From a checkpoint of a small transformer trained on Wikipedia.
Size: 13 layers, 3 heads of 64, MLP 768 squared ReLU.
Training: a variant of Muon for these matrices, 236M tokens.
MLP neurons of a small language model. Each row is named by its layer, matrix (up: input weights) and neuron, and shows model dimensions 0-95. Each number is 200 + 20 x the weight over its row's rms, rounded and kept within 0 to 999.
Before each neuron's rows, "fires after" lists the tokens most often just before its 100 highest values on Wikipedia text that the model never trained on. A number after a token or word is its count.

fires after: "iv" 22, "ov" 11, " c" 6, " G" 6, " to" 6
L5.up77,218,230,154,199,168,198,233,193,222,186,189,179,201,214,202,193,208,158,208,262,202,181,191,222,170,162,221,194,215,202,168,228,167,230,198,194,203,196,194,235,214,212,172,204,180,177,196,178,238,192,191,177,193,214,180,194,194,200,152,183,211,207,187,202,230,226,201,217,182,214,186,228,188,190,163,212,187,192,225,197,205,190,198,170,201,200,178,183,213,177,189,220,214,229,217,219

fires after: "-" 37, " s" 29, " H" 13, " \"" 6, " (" 5, "\n" 4
L2.up93,217,238,179,229,180,248,159,188,176,205,174,195,201,190,191,204,194,232,186,189,197,199,205,169,156,211,217,185,189,197,189,224,199,182,184,188,171,183,212,185,202,171,188,182,198,175,253,221,206,203,203,201,186,199,251,211,189,207,227,180,171,223,240,217,172,211,181,200,205,205,229,203,192,195,198,225,189,211,195,185,219,173,183,180,219,191,207,186,175,175,196,190,172,208,185,195

fires after: " " 30, "-" 11, "orn" 10, "ou" 5, " un" 5
L7.up414,195,176,208,211,205,201,194,213,234,197,211,183,195,185,188,202,177,173,166,184,184,220,225,171,226,200,192,196,211,222,196,172,192,186,199,171,180,240,214,207,209,217,189,171,185,234,189,181,177,178,210,172,198,171,197,196,217,196,194,192,197,212,209,197,176,202,181,210,250,216,180,259,164,216,211,253,216,208,169,199,222,192,186,182,199,198,209,210,213,187,208,199,210,232,175,186

fires after: " H" 58, " h" 18, "'" 5, "H" 4, "ich" 4, " un" 4
L2.up301,211,198,169,215,195,195,202,219,231,230,200,179,195,180,218,190,198,214,203,180,198,180,199,213,165,185,185,186,163,208,209,199,224,204,168,188,186,159,216,152,199,209,197,184,195,203,182,188,193,210,210,172,186,200,214,231,202,233,197,215,183,203,211,196,189,212,160,203,138,203,205,220,166,183,182,176,233,219,201,229,210,191,194,224,202,195,179,193,226,191,182,177,194,202,204,204

fires after: " b" 23, "am" 12, " B" 11, "om" 5, "ch" 5
L6.up87,172,221,189,209,227,208,194,181,173,166,203,168,202,210,163,233,180,212,200,186,197,217,196,191,223,227,209,222,188,202,185,192,214,190,220,188,176,194,231,190,214,184,185,154,160,185,166,207,187,175,194,175,218,193,215,175,217,206,209,203,218,183,206,174,156,203,188,195,214,240,218,175,193,214,192,241,222,206,172,217,197,213,214,181,209,190,206,186,175,153,164,192,212,224,184,202

fires after: "b" 19, " F" 17, " B" 16, " f" 13, " b" 13
L2.up289,211,217,262,204,229,201,209,199,174,222,182,216,221,166,192,220,201,220,211,176,209,205,223,199,218,225,191,212,204,199,185,212,207,194,189,232,226,209,212,159,191,189,184,229,155,198,206,176,179,213,198,185,213,202,230,184,182,186,224,217,200,193,205,186,211,208,202,207,208,206,194,193,185,181,178,227,192,200,209,252,222,169,178,178,186,197,176,211,209,187,206,215,198,202,183,189

fires after: " (" 27, " \"" 25, "-" 6, " En" 6, " in" 5, "===" 4
L2.up730,221,199,202,180,212,211,157,263,189,195,219,179,188,206,182,166,224,218,190,213,219,177,203,183,165,196,198,192,191,194,191,186,179,198,214,203,194,210,174,204,169,204,219,193,159,194,223,211,207,218,231,178,167,189,215,228,192,165,205,165,202,225,217,195,208,200,165,190,182,203,183,201,223,183,229,203,181,208,204,179,215,187,202,191,214,203,219,191,189,196,231,223,181,206,173,214

fires after: " g" 24, " S" 12, " s" 9, " reg" 7, "rans" 6, " En" 5
L2.up255,205,216,174,238,200,249,202,223,215,211,164,202,200,193,198,208,225,226,223,241,213,197,215,171,210,204,211,187,198,193,175,190,180,237,191,183,179,201,244,174,190,175,196,152,183,207,215,209,192,195,203,164,200,208,168,197,194,198,198,195,169,213,177,207,199,230,208,162,205,210,227,212,208,175,205,200,200,209,190,170,209,229,179,210,212,188,187,218,209,186,218,214,207,228,167,218

fires after: " B" 21, " s" 11, " b" 11, "b" 10, " S" 9, "ac" 5
L2.up37,205,228,214,198,195,215,181,232,201,206,227,221,242,193,186,213,202,241,182,193,184,184,231,178,233,237,168,184,195,183,187,203,212,183,178,205,233,221,188,187,185,213,203,225,190,189,220,189,169,222,211,179,180,202,198,199,195,221,206,189,183,192,176,199,204,233,223,205,210,233,221,236,165,203,162,220,187,204,162,211,194,196,212,218,153,219,197,180,167,178,182,212,195,213,190,173

fires after: " n" 26, "ac" 8, " se" 8, "iv" 5, " G" 4
L10.up355,166,174,207,191,173,204,218,197,197,209,217,216,209,228,225,229,218,216,200,173,179,226,216,199,182,219,185,161,183,198,181,217,196,204,188,172,203,196,221,191,209,189,184,155,171,216,207,202,205,203,208,231,220,171,177,184,203,172,183,208,181,194,172,174,210,214,225,245,199,195,210,207,217,173,227,189,211,184,254,185,195,172,191,239,226,193,191,204,167,218,238,182,243,210,201,196

fires after: "-" 21, " p" 16, " b" 13, " (" 10, " un" 10, "p" 7
L2.up458,163,169,183,243,218,182,163,208,213,226,205,206,193,193,187,182,196,188,169,186,230,234,195,186,188,191,184,198,202,186,203,210,171,175,222,190,194,208,210,199,212,255,202,220,210,204,190,221,200,165,218,218,175,188,188,191,179,216,254,201,185,184,196,185,227,195,187,171,207,193,201,243,201,190,194,221,218,188,196,208,232,188,187,190,178,212,226,190,186,202,207,179,196,178,180,224

fires after: " " 42, "4" 9, "7" 8, "6" 6, "5" 5, "'" 5
L10.up49,187,177,194,217,209,207,234,173,246,200,222,190,171,172,211,203,179,218,236,166,220,222,189,221,175,196,207,244,157,237,173,210,206,173,146,222,193,211,210,194,242,208,232,209,172,194,229,213,181,209,173,188,175,191,230,187,212,211,214,196,226,201,201,156,218,204,216,198,180,196,218,186,218,209,175,164,183,182,207,192,185,205,217,226,228,211,216,187,212,187,200,190,202,202,231,193

fires after: " S" 32, " des" 23, " he" 6, " G" 5, "as" 4, " s" 4
L2.up224,190,171,180,178,198,194,206,177,203,216,217,203,197,216,180,230,214,210,197,193,204,215,233,192,214,189,191,173,230,246,216,215,198,183,192,226,174,184,232,203,190,190,222,195,171,240,198,208,206,211,176,211,223,191,205,254,162,187,173,190,185,183,212,218,233,171,205,191,191,220,247,198,206,190,176,205,194,175,214,157,196,215,201,133,190,214,191,212,192,169,211,204,184,210,181,209

fires after: " M" 18, " Ch" 15, " U" 12, " I" 9, " P" 9
L6.up82,199,202,250,227,198,223,203,224,202,174,231,179,217,195,181,222,203,181,166,185,211,206,217,182,247,189,194,214,192,181,177,212,195,209,195,193,181,179,226,220,166,188,217,180,190,199,206,193,215,193,163,187,192,182,202,225,222,201,212,185,239,210,228,187,215,202,222,215,191,194,204,204,251,208,188,197,175,235,191,231,225,172,172,226,205,192,195,174,233,182,193,176,238,192,184,178

fires after: "ov" 38, "ik" 11, "iv" 10, "v" 9, "ri" 4
L5.up721,176,213,183,225,212,167,209,209,181,185,197,162,205,209,214,165,211,168,226,209,232,191,219,236,184,223,217,206,219,208,191,222,171,162,200,197,172,207,217,207,197,217,201,199,197,193,185,201,225,188,165,185,195,243,183,171,222,201,199,209,206,168,165,181,224,178,180,165,225,193,173,178,176,203,207,223,162,216,193,201,185,183,176,183,217,169,171,194,178,180,234,194,212,192,208,196

fires after: " d" 45, "iv" 14, " G" 7, " for" 5, " B" 4, " V" 4
L2.up322,187,176,197,177,217,234,203,229,214,186,206,190,216,178,197,200,193,183,199,198,171,203,207,167,227,191,184,178,180,206,193,225,205,199,209,192,225,183,226,195,187,190,192,186,138,190,200,208,163,215,189,186,228,210,199,201,193,182,230,178,190,190,154,174,195,223,201,211,174,203,183,179,213,194,216,203,198,181,238,219,182,207,247,170,200,200,214,205,199,198,181,221,242,189,188,185

fires after: " L" 15, " M" 14, " C" 10, " g" 9, " c" 5, " G" 5
L2.up99,241,205,198,225,191,182,193,227,170,185,183,180,240,205,228,168,236,194,208,246,179,214,211,212,177,199,213,154,183,183,160,196,209,245,189,181,219,185,183,209,203,228,231,184,179,184,175,206,214,219,179,248,195,206,182,178,195,169,193,213,241,199,173,181,215,177,197,179,194,207,226,167,204,207,231,205,189,189,205,209,202,178,227,170,215,196,190,174,210,184,167,187,179,180,197,226

fires after: " f" 20, " K" 9, " F" 6, " with" 6, " P" 5, " M" 5
L2.up631,200,218,218,210,201,212,178,203,194,221,207,161,211,213,193,193,209,190,169,228,223,212,210,222,237,199,239,230,199,230,195,237,188,194,200,185,204,166,215,212,199,186,203,169,186,218,191,216,216,179,190,193,181,214,224,213,189,207,215,210,252,198,208,206,217,210,189,203,197,173,194,213,178,174,182,175,213,160,227,190,213,195,182,168,185,188,190,196,167,189,199,185,223,190,190,174

fires after: "b" 31, " ab" 6, "g" 5, "ab" 5, " th" 4
L6.up578,212,210,165,212,199,198,161,184,190,206,219,186,205,214,213,206,228,218,202,166,208,210,207,213,217,213,202,201,191,200,195,223,200,205,210,198,230,217,226,186,184,201,226,178,200,187,188,190,200,206,203,205,206,176,254,208,224,225,180,170,144,203,200,153,200,229,222,173,186,235,235,183,180,195,212,213,210,200,212,218,166,209,163,228,212,173,224,142,195,170,192,234,176,214,191,202

fires after: " H" 18, "id" 11, " b" 10, "ang" 9, " h" 8, "in" 8
L7.up359,187,191,207,194,217,205,205,218,204,210,216,166,182,189,222,218,187,191,208,192,172,177,187,161,211,165,205,235,188,197,203,215,223,204,186,215,218,190,218,214,215,192,184,197,264,235,216,190,219,181,196,190,216,226,217,192,221,224,187,213,176,220,243,180,192,215,172,213,174,203,218,187,213,214,241,197,242,197,235,241,226,197,213,199,216,186,208,192,205,195,181,176,230,202,191,220

fires after: " C" 20, " S" 15, " s" 13, " M" 11, " T" 8, " H" 5
L2.up763,209,221,213,230,198,257,156,194,186,221,189,205,198,187,200,210,218,201,222,211,231,190,226,203,193,210,165,190,178,149,157,218,201,222,209,210,183,212,196,190,195,193,226,210,220,196,234,222,226,214,191,168,221,240,212,217,240,231,214,211,171,229,201,190,212,205,189,205,242,218,228,203,184,172,197,229,209,221,183,205,221,207,202,185,229,179,191,190,228,209,202,206,209,193,200,216

fires after: " p" 23, " l" 15, " v" 12, " P" 10, " Re" 5, " C" 4
L2.up693,207,196,193,178,188,192,218,261,211,191,187,205,179,183,157,176,229,202,238,208,196,214,210,220,185,202,187,204,180,209,216,161,205,210,241,203,240,208,167,202,186,197,228,212,219,180,202,190,187,188,190,197,183,181,172,176,188,175,234,220,209,195,212,188,200,201,233,187,191,207,177,239,210,187,199,190,202,218,198,181,229,176,184,198,186,209,234,240,197,178,213,194,196,215,171,173

fires after: " h" 32, " m" 23, " H" 14, " w" 13, " M" 10, " wh" 7
L2.up32,181,169,200,184,202,211,192,191,182,204,225,196,230,200,212,201,204,233,227,173,199,208,163,243,164,214,221,190,203,194,199,197,210,225,169,179,244,180,223,150,177,192,193,197,191,179,185,225,185,184,234,223,164,210,206,195,189,220,174,216,189,220,181,190,178,209,179,220,200,200,248,214,184,191,200,204,200,237,199,205,227,195,220,193,235,190,157,218,229,187,165,184,191,197,190,189

fires after: " s" 21, "rans" 13, " cons" 10, " S" 10, " N" 9
L2.up280,208,199,185,236,186,161,208,158,222,221,192,175,214,189,206,250,227,185,196,200,193,229,251,227,173,202,212,197,224,212,201,215,188,186,185,208,176,190,214,194,177,155,197,158,183,210,202,195,162,201,186,188,202,170,202,229,213,234,183,209,164,186,208,241,221,205,194,182,193,180,206,229,201,172,170,196,198,188,189,187,201,203,178,204,183,224,221,174,208,189,222,237,217,182,180,185

fires after: " H" 28, "H" 20, " M" 9, " d" 9, " Le" 8
L2.up8,156,168,177,154,212,225,224,199,220,196,222,197,211,191,205,201,201,219,198,197,223,147,192,205,166,186,203,219,171,217,223,193,209,190,189,204,198,181,208,192,189,200,204,165,176,179,210,167,172,226,161,178,218,236,177,205,191,204,211,210,184,227,229,197,211,217,176,214,218,205,197,200,179,197,207,168,209,175,176,196,187,201,207,188,181,212,206,170,217,187,203,214,179,228,213,176

fires after: " " 33, "." 23, "6" 5, "7" 4, " (" 4
L10.up205,216,233,217,197,207,220,240,196,214,211,190,202,219,213,211,200,184,220,206,167,231,175,169,198,199,190,172,225,179,223,172,198,173,208,179,167,197,193,229,223,231,225,211,178,176,179,212,201,183,218,180,192,195,175,200,193,202,215,212,227,237,186,200,171,184,188,197,218,217,175,181,180,195,205,186,214,187,187,193,217,210,185,212,226,234,197,202,199,211,190,223,218,170,159,191,183

fires after: " |" 14, " in" 10, "In" 8, " f" 7, " H" 6, " F" 5
L10.up557,218,182,203,198,221,189,208,239,218,200,186,213,223,222,201,195,200,226,182,233,213,233,244,265,198,214,196,230,191,217,214,202,219,151,207,194,192,209,155,236,178,224,205,208,218,174,175,215,229,187,188,214,196,203,210,259,189,210,220,179,211,227,216,183,191,199,210,226,210,167,188,183,189,169,208,217,219,179,214,220,228,214,221,173,211,202,188,219,199,163,180,228,215,197,167,187

fires after: " d" 24, " p" 23, " P" 8, "op" 7, " c" 5
L2.up325,215,219,229,199,178,192,190,211,219,205,202,208,174,208,174,189,214,214,194,207,163,210,180,254,173,164,178,186,185,188,193,199,192,212,239,227,220,222,193,213,213,193,199,159,191,244,205,197,189,176,195,218,198,165,193,212,222,229,226,180,200,218,189,182,216,184,208,211,182,189,175,218,188,170,187,199,199,226,203,166,197,195,230,210,189,219,208,207,166,181,211,231,185,232,183,199